{
  "n_layer": 12,
  "d_model": 224,
  "n_head": 3,
  "n_kv_head": 3,
  "head_dim": 64,
  "d_mlp": 896,
  "vocab_size": 951,
  "activation": "relu",
  "norm": "layernorm",
  "norm_place": "pre",
  "norm_eps": 1e-06,
  "positions": "learned",
  "qk_norm": false,
  "attn_scale": 0.125,
  "bias": "all",
  "tie_embeddings": true,
  "parallel_block": false,
  "extras": ["capped logits"],
  "init": "normal",
  "init_std_qkv": 0.0206,
  "init_std_o": 0.0042,
  "init_std_up": 0.0206,
  "init_std_down": 0.0042,
  "optimizer": "muon_variant",
  "lr": 0.00186,
  "lr_mult_o": 1.42,
  "beta1": 0.93,
  "lr_head": 0.00754,
  "grad_clip": 1.0,
  "warmup_steps": 200,
  "schedule": "wsd",
  "decay_fraction": 0.669,
  "decay_shape": "linear",
  "final_lr_fraction": 0.05,
  "batch_tokens": 16384,
  "seq_len": 1024,
  "doc_mask": false,
  "train_tokens": 179300000,
  "steps": 10944,
  "dataset": "wikipedia_en"
}
MLP neurons of a small language model. Each row is named by its layer, matrix (up: input weights) and neuron, and shows model dimensions 80-207. Each number is 500 + 50 x the weight over its row's rms, rounded and kept within 0 to 999. Numbers have three digits each.
After each neuron's rows, "fires after" lists the tokens most often just before its 100 highest values on Wikipedia text that the model never trained on.

L4.up262:487473466552534551456552431556460499447516605560499488478504424532447477516374568593487486512523511518593463502475397525502469477557509479492533538543440424466452558426539445440578464507570501531401497398510525398547476586543487596478431611587499384540541551467462547433467479492445484467559520436492460496511486516587511551630514557618482439517490531401466466501515529476427530442525
fires after: " a", "r", " the", "w", "ar"

L2.up318:520554504537494643537551509530451455443474468506586476436467544531444491446504559551475587496542590557505485411546569521447532529564451542514518444582501583551506533463491539508444472565469492534504474536490525413427473491527572488534474502383454497492461483541548454492447411391566503500498520598541403517478400601467513460526487521567545476442456472485483439427548596556550449462600
fires after: "\n", "==", " "

L4.up874:515506543466429523384526491508560551483493451551597480446531364474450557474497445505498516528471441457556508451488556547566444518527543511350472514569532516569518505575457531542472489506535556477579459519513556410437535479503499460465551481630577481501446474529579529615528476464578572541441455467517537474503505446522494525455469447500473437452489497403501566575526474582580465505492
fires after: " L", " R", "i", "u", "o"

L3.up782:493498500514519424540507465481497432424554557461461436490450558534498496563590482577500503512480478442529481520562480521431425447534433473421505409464539465601439542529421515545458553510427390532497523531547434452476524443618343526491457497498511507541519518511574516382372519488545464485503477490532537534676483520578560564498575523491522553484472535478537454542570625427473526531508
fires after: " T", " t", " St", " st"

L5.up534:498522570425481428469440559451527494469488405473566505529498520513566523507481500616429488500525483527506532477547494475610524411485501500557558491521470478517451414474595451486549460524491470481556424536591442519505468443494518465525441577486488434563448485466551469479453487483553531483465433572534535601517446485601429495531615405403524533416509471599524458496472553543482513495515
fires after: ",", " ", "ay", " The", "ch", "il"

L7.up201:448466591562436470507541580462481566443452541519529456351550490484504554529483514526482512619481543503520475594487430511509441466447605568509577509523471475434487518445490444440460491567496411496481524476509510478513428546480526532497461479504503607428551489507531433460386541487501570580464505511551543536579513512537426495481561469445438515575530554505563490405448601476608460464479
fires after: "2", "1", "en", "3", " "

L4.up702:489499501526511523489468425474529435545454496493557537464406483589530414507485590518477446483417514540432449585481394395506513577498428591539547523480500464504516496533473505567477545429386525414394471469415432479504499494506439549492548444525581551494501540507554498512540489549630452452476524521570416536503540480503490508478455511468534481561425456529524415455498421424507611466404
fires after: "l", "ed", "ou", " to", " be"

L7.up802:388518520560530394444529530548496627456558473503462508424540523482566475574553562531469404464472502406466531469524513506470546447413497470548596524455503473565588537519473452531511485486466479509537563556578449534432483531477532508531566527504455534521442425472546457514447452520492544516507465427509553495450424584497552426439429445565553421496532533471439432565536474445479485495569
fires after: "it", "t", " st", "ac", " St", "or"

L5.up306:487530531494510512570530521517580480540445553544402560519444563500525511481542521482519431495421507507514592440504504451595390474392448526491510481431418459513514536513504471428556427530554551464561504478482456424460478556549468424497478530591457481530587569514635448509537448442512497582506469518424372429476495497523442479544466522483455481469550570499425544478499510506423483485486
fires after: "ec", "i", "h", " n", "an"

L4.up814:499625492478499597497537437469509488438483456424553492450513511477516526509421525529546550485530471540514499502443530480415498527488579557527523372501501556558451545433485522534506468525492405567416536483483494528488450457489511590539473452459506415531479544519471496502539482490599499596565596518527541427494520458539602455499458509477505546555489420440455483497478612547548496422462
fires after: " ", "o", " f", " a", " F"

L4.up226:568591448488576495496543448485516482460410407438411505516507536547484523452472516452449530546443531545453569491508494459563516499481476514395505459561500509552568559476439462366566452518520632496535536472475510485486503494478519422525469471474562522555568486471557483485618485481472526562493494517487495471481458536460476505457482502596455438529555491368466475522424510538495473501461
fires after: "i", "r", "e", "u", "m", "le"

L7.up495:479476427518471452470545495462494503469415532521516495414477530551475508510491523510447546452419485414507535552510488467521482524542516578453419541523456446493480502600467460522491499424478477423561580466458481474482423571473463310465506542458486604518523427451546458550473416445553511476464496541393536452554452508486458468468510480481485449406494548566490627485587497477525568387568
fires after: "in", "ep", "en", "it", "ct"

L7.up249:452526422477449525525505575500506589510494419515526475393490464498480510438551527451461532610572433462508587516566442350482532577461500492470642542513478562474498460471560511508534552491474545474483518534540430404506460492560533475541542576622485520564544543500477400498541584564516503502523531535496440576448555527542464511442646522502607420469499520475556525567429464489453433473452
fires after: " the", "t", "om", "ar", "th", "he"

L3.up158:475515462561492451515556437480486479486478426474494508531475495580480509599473434473451474559483559449452544531528519489513555546416545523468606449394519485520495492512451538480502416493483518473539503589486581533495460487527433497513415502530579546514484398436403430602514597516454575514452520525462582546487555569501463442507429521469438528513480414580380561492481525531503471545420
fires after: "0", "2", "8", "9", "1", "7"

L4.up266:565447506483583440495542524492456550446524436505582457484528499566512586500517516515533428491483381526488496428545471536481428477449570448400493451456551507471381516430442531565491547452537522517462599469575532597634500532418463582533570449485499449446528454485609511489433502526465504616517452615471511427573568543534412508494546494516574502502480543512449470441439534448470618387522
fires after: " ", " |", " (", "-"

L5.up133:535510548529515555489459480514555482462479465552524550502526396534497430562517510505532383510492530480523561439520449422488445576490408531485502528563558536419551638452550506484514481483464455494562511483530541460457478534535518534489549491485605529534488374472446529444585593531496554420535514580543502572581434457490549465520480482479492504450508521494552466528467600380481513476428
fires after: "x", "s", "m", " A", " f", "p"

L2.up163:463550505460440499537482508554512594485489532521496556450550384462515460456437489569384466533556498529474588521533523536504507446429463416516558482524571450462444438515420458581568405555519447467471506553533459471481481512460512484506432472477482423370515490508496600467479487596437507613511560554545535493488575521492420550540520489486429566402486485587499485557571552554504511505517
fires after: " ", "0", "1", "7", "3"

L5.up491:417575525512543525555522521423489488450522488446406493539433499594506461458547485509475475528544556493504559521470408438538488624390489474504486386446483468500470513530548464455576462638446463500495514447550479451470459549500496449444577494463450551527434509484548529441551492554500500514567453563453533537499473520371496467475532576435516442472567438422450534490536521457475524472521
fires after: "an", "u", "r", "i", "s"

L4.up186:521476469466475504468481422427529441525471503530531580520518547494490532619380421532585559504589488572471534446471557421614504506507480491551446546531516495514419467503535527400536565515558395593456409487497545564507612560472471522518467517474507501550535479430554505509566609535454501550576577571493500475508518530530517529494539434510479516557448544532480611417543518495525497534508
fires after: "n", " in", "ter", "v", "\n", " the"

L4.up867:511489482570495424457545569530520509524569465428569529626447571486520485483557469481554491508507487498489509539495511440412483426604540563512490485446537563462395580520574512546525499490534394572414552572457508406506620406508523501456466536575522442516426489451517521500520542486543389531505419439565455500525523445562457463438484521506557522438538550586601507565572522495479571550599
fires after: " G", " B", " g", " d", " H"

L5.up215:493510535466396438427497481433440618518501340595525464491562498561569436538518469553469467492539558528512575461508482498523423455524536546466521481454494432570482519583532512470498536536446540502518458429586558567472429588506492524531440562571480370541603409385464485505483553540494534478474540501521510547543511497452490512413580502450421506429476480511472516448475448585498481481463
fires after: "0", "9", "1", "p", "2"

L2.up624:547575565442456517575551550444426445528639480546519498472580533497429507550583484485517544466515492571515528509536537517408455504432461439457442544536448437526446468534469455524518528453490446574567508473512497471506495566511431483543467475495559489509470550525542451505442518450463489511417419505515485524564471592527484494333454401578462572387501510522515488460517560506508544485567
fires after: " t", " T", "C", "r", "us"

L4.up618:466452513441502441540488464493493552608526482540494575511518509471436522542482516487582454438513392568557541387576576503464550538551585548519495509527525508488449488532446577422489470446529535438437488538530513413546483529543485470522423542424557533515434529398468487505522508473459486508595529497512482585520446502424512535510535487427581631453546592507484446442523455435553510459497
fires after: "n", " on", "it", "t"

L4.up688:401464425491589489500510568539533536513517474565484535522525423480523495468534486555528436585529478587492492566445448583491499576452568394494518575595384436458497510586508423389548431516530507587557455531537543494508459472455572464515354536471517425524491532479560452511425448547622543541534569536428479453510434555492486488591451459560561564481488459536549551439500486550522532568541
fires after: " the", " ", " an", "is", " The", " H"

L2.up382:567488493494469574551461521563502471544606498442458553444476497473483475491540443462511410571492449510597452453500450556455530493552563431442514451507537509514486456500540546583459510401562537479534607476575567431374505487547434498469530468488453492507480408511484506555446503494538575553573431505492516498661507473563552489397522437432514478439517560488435491472542527508467476412435
fires after: "r", " r", " d", " m", " D"

L7.up619:453544475548485506476514465478477506471470566441537432352557488572512475472555536563502648419498535509486483394477558521441480502461518497442441563502515484530526487546500540418481519430555424521575529530534531543374598510534468471532505552488503469434517419369581566503567535437568508495441471518472468539603515492515442514470579565545460443569468431491505472482529525540513557421410
fires after: "ct", "n", "ist", "0", "ep", "ent"

L7.up373:510551440501507559463469481510489571411411506477507491455622488424464407476567529552387502617551439476495520492429462572447484469498426544429516470504546541560508504464487448378547469547533473613515532472636466419487479521383449506554547516572543532448537497557518461497501452467492366589450539501504560477480431482479490466445612536524473519511475543456522455492546512589534478539444
fires after: "3", "2", "1", "or", " m", "ic"

L5.up703:572552491484414422401525430433439422482499557521566470615586606520500475586430481507472501536483464505533545558544432489561568583500550546563420468551432550489427460452458492517570458483482453502507456485510530447423591502557591550573499527475499531470498445486465514551526487525552504538573552455495489501596481539435418582438569519415534505432470492510468477405509403531524388535546
fires after: "s", "c", "is", "in", "n", " the"

L4.up319:544550520503505518540524478464450474548475508430481479500459479543428513519433455407423543640416449521394531511474563408509537554586548457409522412526538483514417444540467501526522523367499519588596480494518514538526445515507430506520391483479533502550587518444501544523446435488430491501530562505484536557534598485519448509500405565476574467507555519479447544479432489490454448460441
fires after: " (", " ", "/", "7", "1", "9"

L7.up756:450455481497531472514403504596518486431478509549604463498527515443478522497566502413564539488437470470446514533452463433495484481549608491445428479451636456485443535516606530471446521480474466437552507446584473511484511479534534514592561523495434452367545570426450528485439527475468573474544536531495510532490496463459485575497495421451525550515427455514515456469636504499478461531529
fires after: "v", "k", "av", "t", "w"

L2.up358:479437419473472465521421465513612622430468479449461576479575400445413541452487392526371504529489524476479527463473551502550520496405484510473527516513540479494498468530430445466565465538473452422465503532549568463481475508504548432517442468543510441418584523465505551569501468542428606681522536562535563496486458553518455522492438491456489594420485585557461527508425513516433435502470
fires after: "2", "3", "6", "1", "4", "5"

L5.up510:527461511478533467516625497540446469491547471423505525474474413497548539469511496471494492530592444562526472517485414490492453544512579549452495486440524419508482565532457535491458561545594503452445624509525468509525400466541496548464510508583599492486500548554472482434403522474521404465557566479492446551471525540504496498479436448556567543507518495442527446448568522557499491533480
fires after: " b", " B", " o", "c", "p", " g"

L4.up39:520536565466493519413425577574517510393510517541520500488518490521502486548425502433445463465570487466480494474523493478462462472528535559399424450499483430437480579568494542446526469594391528509511463390490532475441460518470535606534474486552504527426479553474523451574505469515543574609455477440508549513539468414569520528409549479545436531392412559538532598517432568509454497570453
fires after: " ", "1", "2", ";", ")", "3"

L2.up309:511376468502478612544423495538426497442620515439542536499491436497541463491566489439552463506476541500526498475511426508504550503557437541552454488489563403458520575508583588528510434509505521504515442539603497495518504461627467536541520585507464461470486513507569552495518521451502562534530491524570501576530469383574553553471493420457473488393471368517505512627543518472494532531523
fires after: " f", "l", " l", " J", "m", " w"

L7.up336:577517520523444502547643589388438491468414522408477447493476497576468514393483472522547486602483518479459497428452521529546541443437569478466472438512459543458529517517483454504563476472493517449588522586575451423461485494456495513456526571604465494564495518540531490482537564462511559527509494503542470474446468495513484464553526539503513484467391516501471471531500527420482586539487
fires after: " s", "ig", "er", "c", " g"

L3.up543:485459506497549487467511566461445457447535543452517557531485398484469444493609468513453444470552581395469455371406459515457434497589506554486546502457543490457556525495479560477419406554516435518552419526549561528412500538514492552494450526509540489607499499570500545507415522597577410520481460501498490490566497506574476585467527508482471503512485436594492516548519539534503534526467
fires after: " m", " n", " M", "er"

L3.up858:535540523426466529515363479450511502427528504545499468448437421579488465428435507437509529527619564511450537437504552443597498517456570591515516445503529543533556523536420519434426538509465546634492466512552539444508557525542561528562508525466489471464482540534471437507481521459645508500482491483514501414493482511550464544550468626395532437539455525578514441582564469542473527504482
fires after: "===", "==", "\n", "ud", "l", "ow"

L5.up826:584440521516543440464567497456445422567474440469536490437470486487439572463460487498549470466620483561391511524470412513563474474500622498487463538463494410476552461539486458551510465479490452562481545496461576617538496580488438500475537502524501471543622531477435505566474550458577446565484516451497464471480532450500495492471509426509588490539539547542537484497443499534519459529441
fires after: "c", " c", "p", " g", "r", "l"

L5.up59:497543532514522511552402518504526467550448463446493486558468445460444484546434568530524472462546463507547444482402468422469562474505541426521455458658511540488497511490517571516551400437586431566516466499519512406458513486439499549512506572528597551524467451353482500418533483457422549468528578477415473501530500489465541521510604524468541532420519546502504526469483482564512580439476
fires after: "n", " O", " on", " o", " s"

L5.up367:529473518502495474468547463440471470356523516578459540524564535519543549510506524483421474575540451516450453534502462419514465461487534470465488475486456473428460445507441354502502604506581449500487456547517571573498462573507538572472520437565521529548522549503528525579451465422567495483472461421431450466571472485495525460491516528498513466466468600523487529552441394454476518531481
fires after: "en", "c", " c", "-", " C", " ("

L7.up768:488444514483441510486445456476507482587517559479480544423546539543487460458627606513529542535500511545523551441509476384571507544617551504515526535471474435534508464478574508494466439544514513428487623449505468497424592522526437530551483566501429550551504473458547570508545491475497484519498463438388448607435556437569527441602494579414484401489466476464524520465400479587593552441483
fires after: "t", "ac", "ep", "in", "p", "art"

L4.up823:506488506470471512526478486617468515422482484462494605420446383417428442522501528441489518519463465465479563417489548467512523485510536546490521492513483564512412418488418491497509570528475494513449590512586496459533537642481490447575510476511574474440596619524581414551506455548457509598538553552481480455552497400523524507472405502504442485542566551443341464500457489530503459473485
fires after: " |", " ", ";"

L7.up394:598548520558458502549470494476543496490543519497479446499494514501515459540504559502446474483466442586489519454508523423484572537576570433506503480627455471608418481466442537607443434459458517552522553546457472572481509582575564519540425543486540489525563433575498516518513421490501476511553428486475504435578475524495508535503512438523509421512448458506517491441448463450520537535462
fires after: " (", "4", "−", "′", ":", "1"

L7.up477:497530565499415472482428474424445573454504461551461459457477439491583501428515499494502585559479521529454422504365497510505488522524444447519449537477463556567405453492535394575517451515622592464487468498559431434510481396517453486492502483460489426546525474449532480575555429530452508448548424451542594557562541448525516435588606633539556542542484485450467502527536516535512489506469
fires after: "k", " P", "p", "op", " p", "-"

L5.up570:505460585524563511464437481520414575542623500515425567452416429516456453539517536530502539451616477478491507548559465457435448476542475444503484504544543516398541649437542473488465518517565557434609514462484446536492436393457508481494483501490506480534407530478509521511476544432526507525481541603479525516550497488459462473501566427498530459491526536489465358513495524457500587506457
fires after: " b", " f", " B", "ro", " L", "s"

L5.up282:533483528519563507435432430494446593503542431558437558501515557501533471492449583548435545440505510500508478529399510507419535430498580538555560438468571549632477500443549523516593438499552465524505535449542458493547506435507377540427509573453465565517620528540498451534528502460500516513555461474411479537492642416551471447503467491472460538571493571445417501444452533511489566446473
fires after: "an", " R", "il", " r", " ", " a"

L5.up284:442506481518490448588475517580441546458492460480466369458537518441545464450591478622490515473507571476427473474533460423500531547472604428506546491552485436512531493538488462567525456539487338522441447418561462407512416505543506543463603468509499518554567529544488485476535483455540525551518549522509564569507517573498509511477582525439503531493524535413474516456382450475493518499512
fires after: "th", "it", "t", "est", "g", " C"

L7.up339:478471541474449438545499465555487446481436493554412555570554578563545491424507495522471521446544530491478580514525371469534535519531487528418566510424531489439525458486467594520428525509471556533535584587477476451471519466599427492458548450495462547567547575524472559457477485489541562491536536537503483559555542458495514430458385633517460457495498458533479574490445566540556504461513
fires after: "p", "in", "an", "im", "ec"

L7.up608:448435429524526575527504485550465461498531463527521392535546434497497554543563484585407521426392501428518461439502462447523610464391484513490449468394474551528562479531492522527383493513610475488471467450549506509519457450522503536547582514581419409423558499480458544400432495406508471416531586520559496554574422561436455465578543453551491495545454489545494425514486496546524450493524
fires after: "w", "d", "ow", "ad", "ac", "av"

L4.up381:488431585526534555506576566498495549424476520485516463573423486556596576546549467506432401535574590537437536497495474470460543408555529563595569469542506504474441506493470533550463442485485495536319533447583513474502529419466519508508623436465465493475421628481551559435504578532505495524493519471496460448444489521558482456442533510483566541557493588571513573480428485510574456439523
fires after: " b", " al", "b", " B", " g", "k"

L7.up210:519384516457475467501493541499560468520471454412626445541443521502412550561504553400562521478530493530417569461501532461613429504582497539506484580489620484560483581496462515592563486506589449462462479584489444464479556495505577381557460541438478539437603482526564489425478433459413515521444465543520514573495507498447529479447527526435518437514542482513486489399428454551552479486509
fires after: "em", "e", "ic", "le"

L3.up389:412488586540541551492471463557562542425540501504492459479454489517508529498546445480458535506557517570491549484489520521532526526439527517374400424462503638554534553478518575529545540517390496553454515509400611551461521475494509479509453527480466512427542520505550454484507381534498529415437471471517506445535402564522416471501444495508581456513398529482502500462476520514512488483515
fires after: "\n"

L5.up532:474522420512516502545449448485395548457504513545545503481522539454448497461470429502570589574496485540566476496442504512461510496472549453507561512489511451429517467540515491532484506593441524564568470467476589389428513548443477499462496441489582542530474477417392519542458442509549549559481499548456587507604430490482431411549605517448504447521525414566514526535469479479488476523502
fires after: " e", "n", "p", "e", " I", "f"

L4.up346:530520501494550560505487428520456526558478493500480588546444429491370492548549475575519570451384487495488554547553464411506529447496483480495500496525570465441524485453517514458514543574549583479635529488469410536534475583538478450556519540510541458525556414517489587537577563482520529446515555536533469594552525456365462468618493526585455484541539575515513498494539472421531534520534
fires after: "f", "x", "p", "r", " pro"

L5.up597:519482453458530518565546464440544532451488446508600432504507559510439514494598506497549527493483503610492517419626580503541526450434583482589469426594481546565563468552487416555448397448546415513412484437492480435486501497502526464543498481469453536508506498455537607526534443472501459554604528583505492496518416568563482569445498527514432538442552569477469463564515539505550497444490
fires after: "==", "-", "ic", " c", "s", " e"

L4.up356:494463477556522462534515397461498531492546591490484425594557633394522458534507443485481494507495497482546522477565562502497473445559522429520567598418593530513478446651536421499463532537473537503442551509578470531431433485545416475509561412449465525499504471438513286509443438492485437552473554504538532503510545582522418496430517539502511543453508471450432428500532491450517539404520
fires after: "ot", "at", "t", "ic", "or", "ip"

L4.up696:455581351521436518473463489415516463444568555519546463519480486540426503397486484604471544488451509529515479395557471503473503520478463492520538450514589547462490460394509527499553500471555418556478529517457406532524569454513504512471499509600388510580407518530441511558612501540538491570501452459499494440546554484555583503499522522460558415401445537501610470456471464457487556561488
fires after: "i", "e", " G", "en", " d", "ar"

L3.up356:502466631554489562516477582424584517524548517497571473509379442543406539459542537501460457569598529431537498473415488546564447518480454482534486391467517562529487458462485458518500442507479539500587491512571461441487571479553496584465450549503518437609561448519509522509430577489578499529512582588484451427554501473588470495437504467456481427485451429512460424479482507506545520454415
fires after: " s", "is", " r", " m", "er"

L3.up277:522512472443538484563466522528477569449534513453412548462448371570464482504529484557534459498513484443468492498437504556524450572448480564439518397498589570579478524458471508465524572593465536490492597483510466542455501449440536446452473396581495485528451466478566568603487606551421454446428544540495470495439466521464455542491594506527455453413562410551461413493455514414519504474490
fires after: "u", "ro", "c", "r", "b", "p"

L5.up651:467484606435490506405513431521448549447358518582542533465471447557506472453416486555522500528489458564543500485534520498569526529513541390554519466538438490536524471446491527445545488562465564516416501536479437485482571534444566500522501541524500571528522475564454584560500465543488559524581492465529545488515524507432486558560468533484559500496430590432580447463480520559501381555523
fires after: "l", "an", "f", "en", "p", "n"

L7.up451:496557519478469480473439509451553422560522468465469494537522486500513500497527474668494482520609493600446508484470497464516529480525438487524475477544387512571485558436416359504500500583527584495484584503529488529505465376527534470466470479514504448485508482512401518500501534503498448419428483581524542515553547577389472375589520536448475534548509520571440550476473528459536499431418
fires after: " f", " ", "-", "ent", "n", "p"

L4.up93:566553547531491456519514504557439481524527522554643359488431599406489506486549531526458488431442454528502539467464526486463593548444558465545476565554485569524436476488499522437486529509479519448449519533582555438474515535525437506427428494446557446586520394439476465538515587493460596478484544457484563512571437502533498600514494437501486505407486549486596507433454528558499414495459
fires after: "s", " A", "m", " a", "as"

L2.up550:518405470473576428634458429492525515380523515469589462477439429442478466451438494496531523559524576540420505518469473434503509526421482524553548497508483546492517504505497493505560503523600503478431574460462512445525570427515403603550452518438522412491543548498509417524487478500576512536532462480530478590477465477486377521512481547452516528529442596522466506477426481463513440571428
fires after: " ", "===", "\n", " (", " \"", "=="

L3.up312:528551515516580521425427602438468490402474514505537479548515392531518489524498526571470418563551558446520497447557490504504481525449436487441492462586527515523555556530545494514549556501523539444500486499453489483434457523490493557570444435438523513521532515582487561408543528397476526470519598547557445526539516504421464496428490414510539532513504460421517477601589451449600472500518
fires after: " O", " F", " A", " G", "O"

L3.up538:419626494448516437406489522517517487524513544481398515554483547468581563460556504519517535396419451471501434477422426509491558505534589496470478440419459542583497480496462538534513531487510417574505522479590447449561515488567469528496518553453523580469502513477604482567479442475467518474547444459500506583503504464609442478490447459480553390475541610449467517565492558479464441416540
fires after: " P", "et", "p", "at", " ", "il"

L5.up726:444547504486482450453514457534442562499570392539524466412459497514451489483363549513553543504506454605593483508520539473505355609466485554521498516498543595439541504562547407532570446505505434569503422467493466472526479385479549497454536564485423427489494537580514498490473525483527552539489523432643521486510602484503481476478469514474474452585489563559505495551518460447514514526513
fires after: "ou", "g", " th", "e", " wh", "a"

L4.up877:528431421579568525520446429415460473470532510399493541504523444576517576542357521408575485534512425489498451534466448496377531548498480501550599567435452470477453517590499505654608454386531446520475517464487482471443434466521492444454424456485468452477475602551422436505522460531487491428539566478555512521480520555538519441474495494519454504523425363581503468618506474473497519501406
fires after: " wh", " |", "l", "w", " to"

L5.up777:452491497394489491502408499548428498423503444597495548496507522481459564555536540504468545482467543525377566414482473456476460440467485523524540467527481421522497441493513554461537476620486501507500451541486525537498434448468539615537439497571607473486503584513506449563436499490540500498460592447516504606478445487580521452423525465463426462460488569489511527460302483545454471507541
fires after: "2", " ", "ber", "il", ",", "1"

L4.up344:530508480425594528425572556506421590471473472522506511494552454494453546567506430546485526458528524520534472544516541528468445499432557436477504515498441466541438552518519512409508436425510548599525465463585475426544470519521478587480387618495529484533561402410357430484433518523449538493551642580490516540534556480480509545440573563524552535507512500484494519482458549446480498537475
fires after: " a", " A", "A", " an", " the"

L2.up146:581439616459452501486533452493533490373503475487549511535421430523588515434476562456525498526549451610464526563502518422576503508477637551496493479529504525527597480514547475537551428538572534573472533475530536438507556499571399528572485468455551498449486530494623447506546476481538478527538450485475412477449502578468396498454559564449577484495427613466508450480509505401445477512410
fires after: " (", "===", " \"", "==", "\n"

L4.up199:502475559566471474511484433512529481511495395477440601447488534479404462522539426396494464523502419511609484481485513503424508458488480528451500524514573495454509470356478571443548479513430530488532532511515542487475498588576515518466390433488443436562540436512555551560481525441572539550501468417509452552654430434544431489465537430533519491398470580532408524390495557554452519470477
fires after: " M", " D", "r", " P", " d", " m"

L3.up621:446575507421623476524560535581401526463506470492508478487571382471431507477487491555557493455486504523495525529572454506452586551432449548571540465513559558478473476541548627462480532499491530585434442463582463522479453568454503441461475554481571525528505445449435490555580473445523492601447606496530513510584453473410436602524538502556548527475490581515535388507522507467489449482560
fires after: "p", "r", " a", " A", "t", " O"

L4.up481:535496575503392544542552558460519526423438445498506492543514420515510482461490458583367469570504406568467524489501515468536497504551609468512569536510453587492370507447491488507510481522521549545423499392561579557523477388509430380535528471513495531460562573504485492543560426440422474510525503467567527433518503483501403493549427557501514535635544373477467517563543499473543557541441
fires after: " ", "-"

L3.up7:578490565523544525471511478542426515437611473589542500498528466463497458508530540605525405442409461481536455485517462462456596502458468523551435454517441531488534527475505441518461467424470501434544440481617552502341542440467424510412497524468505438616527453549505464564546620438502653567462551516509501553523534547491519529508470519491484517489506513544505458453408521416493462387456
fires after: " a", " A", "g", " B", "ou", "ter"

L4.up162:541424585469515465538483495447539495475432533468467521516468492462537493532488544489482564530453545469441484553501568514583465569593519506499572513471544462496550461520522512466476590521533495520471410539534460545598518447503556513596570533425519489362574581593474475436506567493569542514509456485513522492413502488487463446428566576441450378418372514524459521492516451452534492489436
fires after: "e", "v", "as", "et", "le", "re"

L4.up77:486404587443528489517488540501465565445512468578453459440535513448478510480470375467441542499472519475554564411552470480420423438461461518492514501468556474525460591496502539512610508525512424554546613513447527452529512511438594507591513504485539495431603545479530488488497476570462604649496511486541492457423569472475435497473496402495439555455517590456449448478462562509562559413438
fires after: " |", " ", "3", "1", "4", "2"

L5.up61:581634433548528376498468418564446442506451478525495543527466485608422484490520508498449534550437468514527457508542506578534325523550533544431398488548419575485538479481378525555578493528535378502523545521532546463430473437440543415468507534493533532496579397578522418589582529470498580482476448534540534492551540526468442493459474529490451455454537570459494456556508475535449518468500
fires after: "i", "a", "e", "o", "ent", "r"

L7.up202:373534494560591441457499509484551513459617467455479378587525489464491496542572450580407451445507499552542463537482482511481371475543525447456539507480508375575460553508524409570422604463542502513496567537443464498527520554534534543493485501530514552424440512523540537527562439430441519452472437491482570543504501545486511549463430418557554534489576447416459519519558469548603393472437
fires after: "or", " W", "st", " st", "ar"

L3.up868:467474524486458533504569375492504603456461539556475467544466429505478486482423423540466516481509543377374448450469541466503477536485536498423482536488451609509583521520545500525467421462428516506530499487411454494506517539501445505514429565470464575587566470500486546475438493462494572446613502447486513493528520529508469514517549561451493485538461499568577585487460522545523441501519
fires after: "p", "\n", "n", " P", "ist", "y"

L7.up688:574523507523466479441551513519551632458531533437565472577513594529440433458594501488484461518559476478520443459503486483528424513454441494368565500501486453434548588398399517412527516476522466488508573492544473468522499537489517453531508467511473465563576559563485461478408388489544387421517523469538489525518493505498532557438533474530525484482480571444572486443449468520493571480527
fires after: "ec", " m", " c", "ic", " o"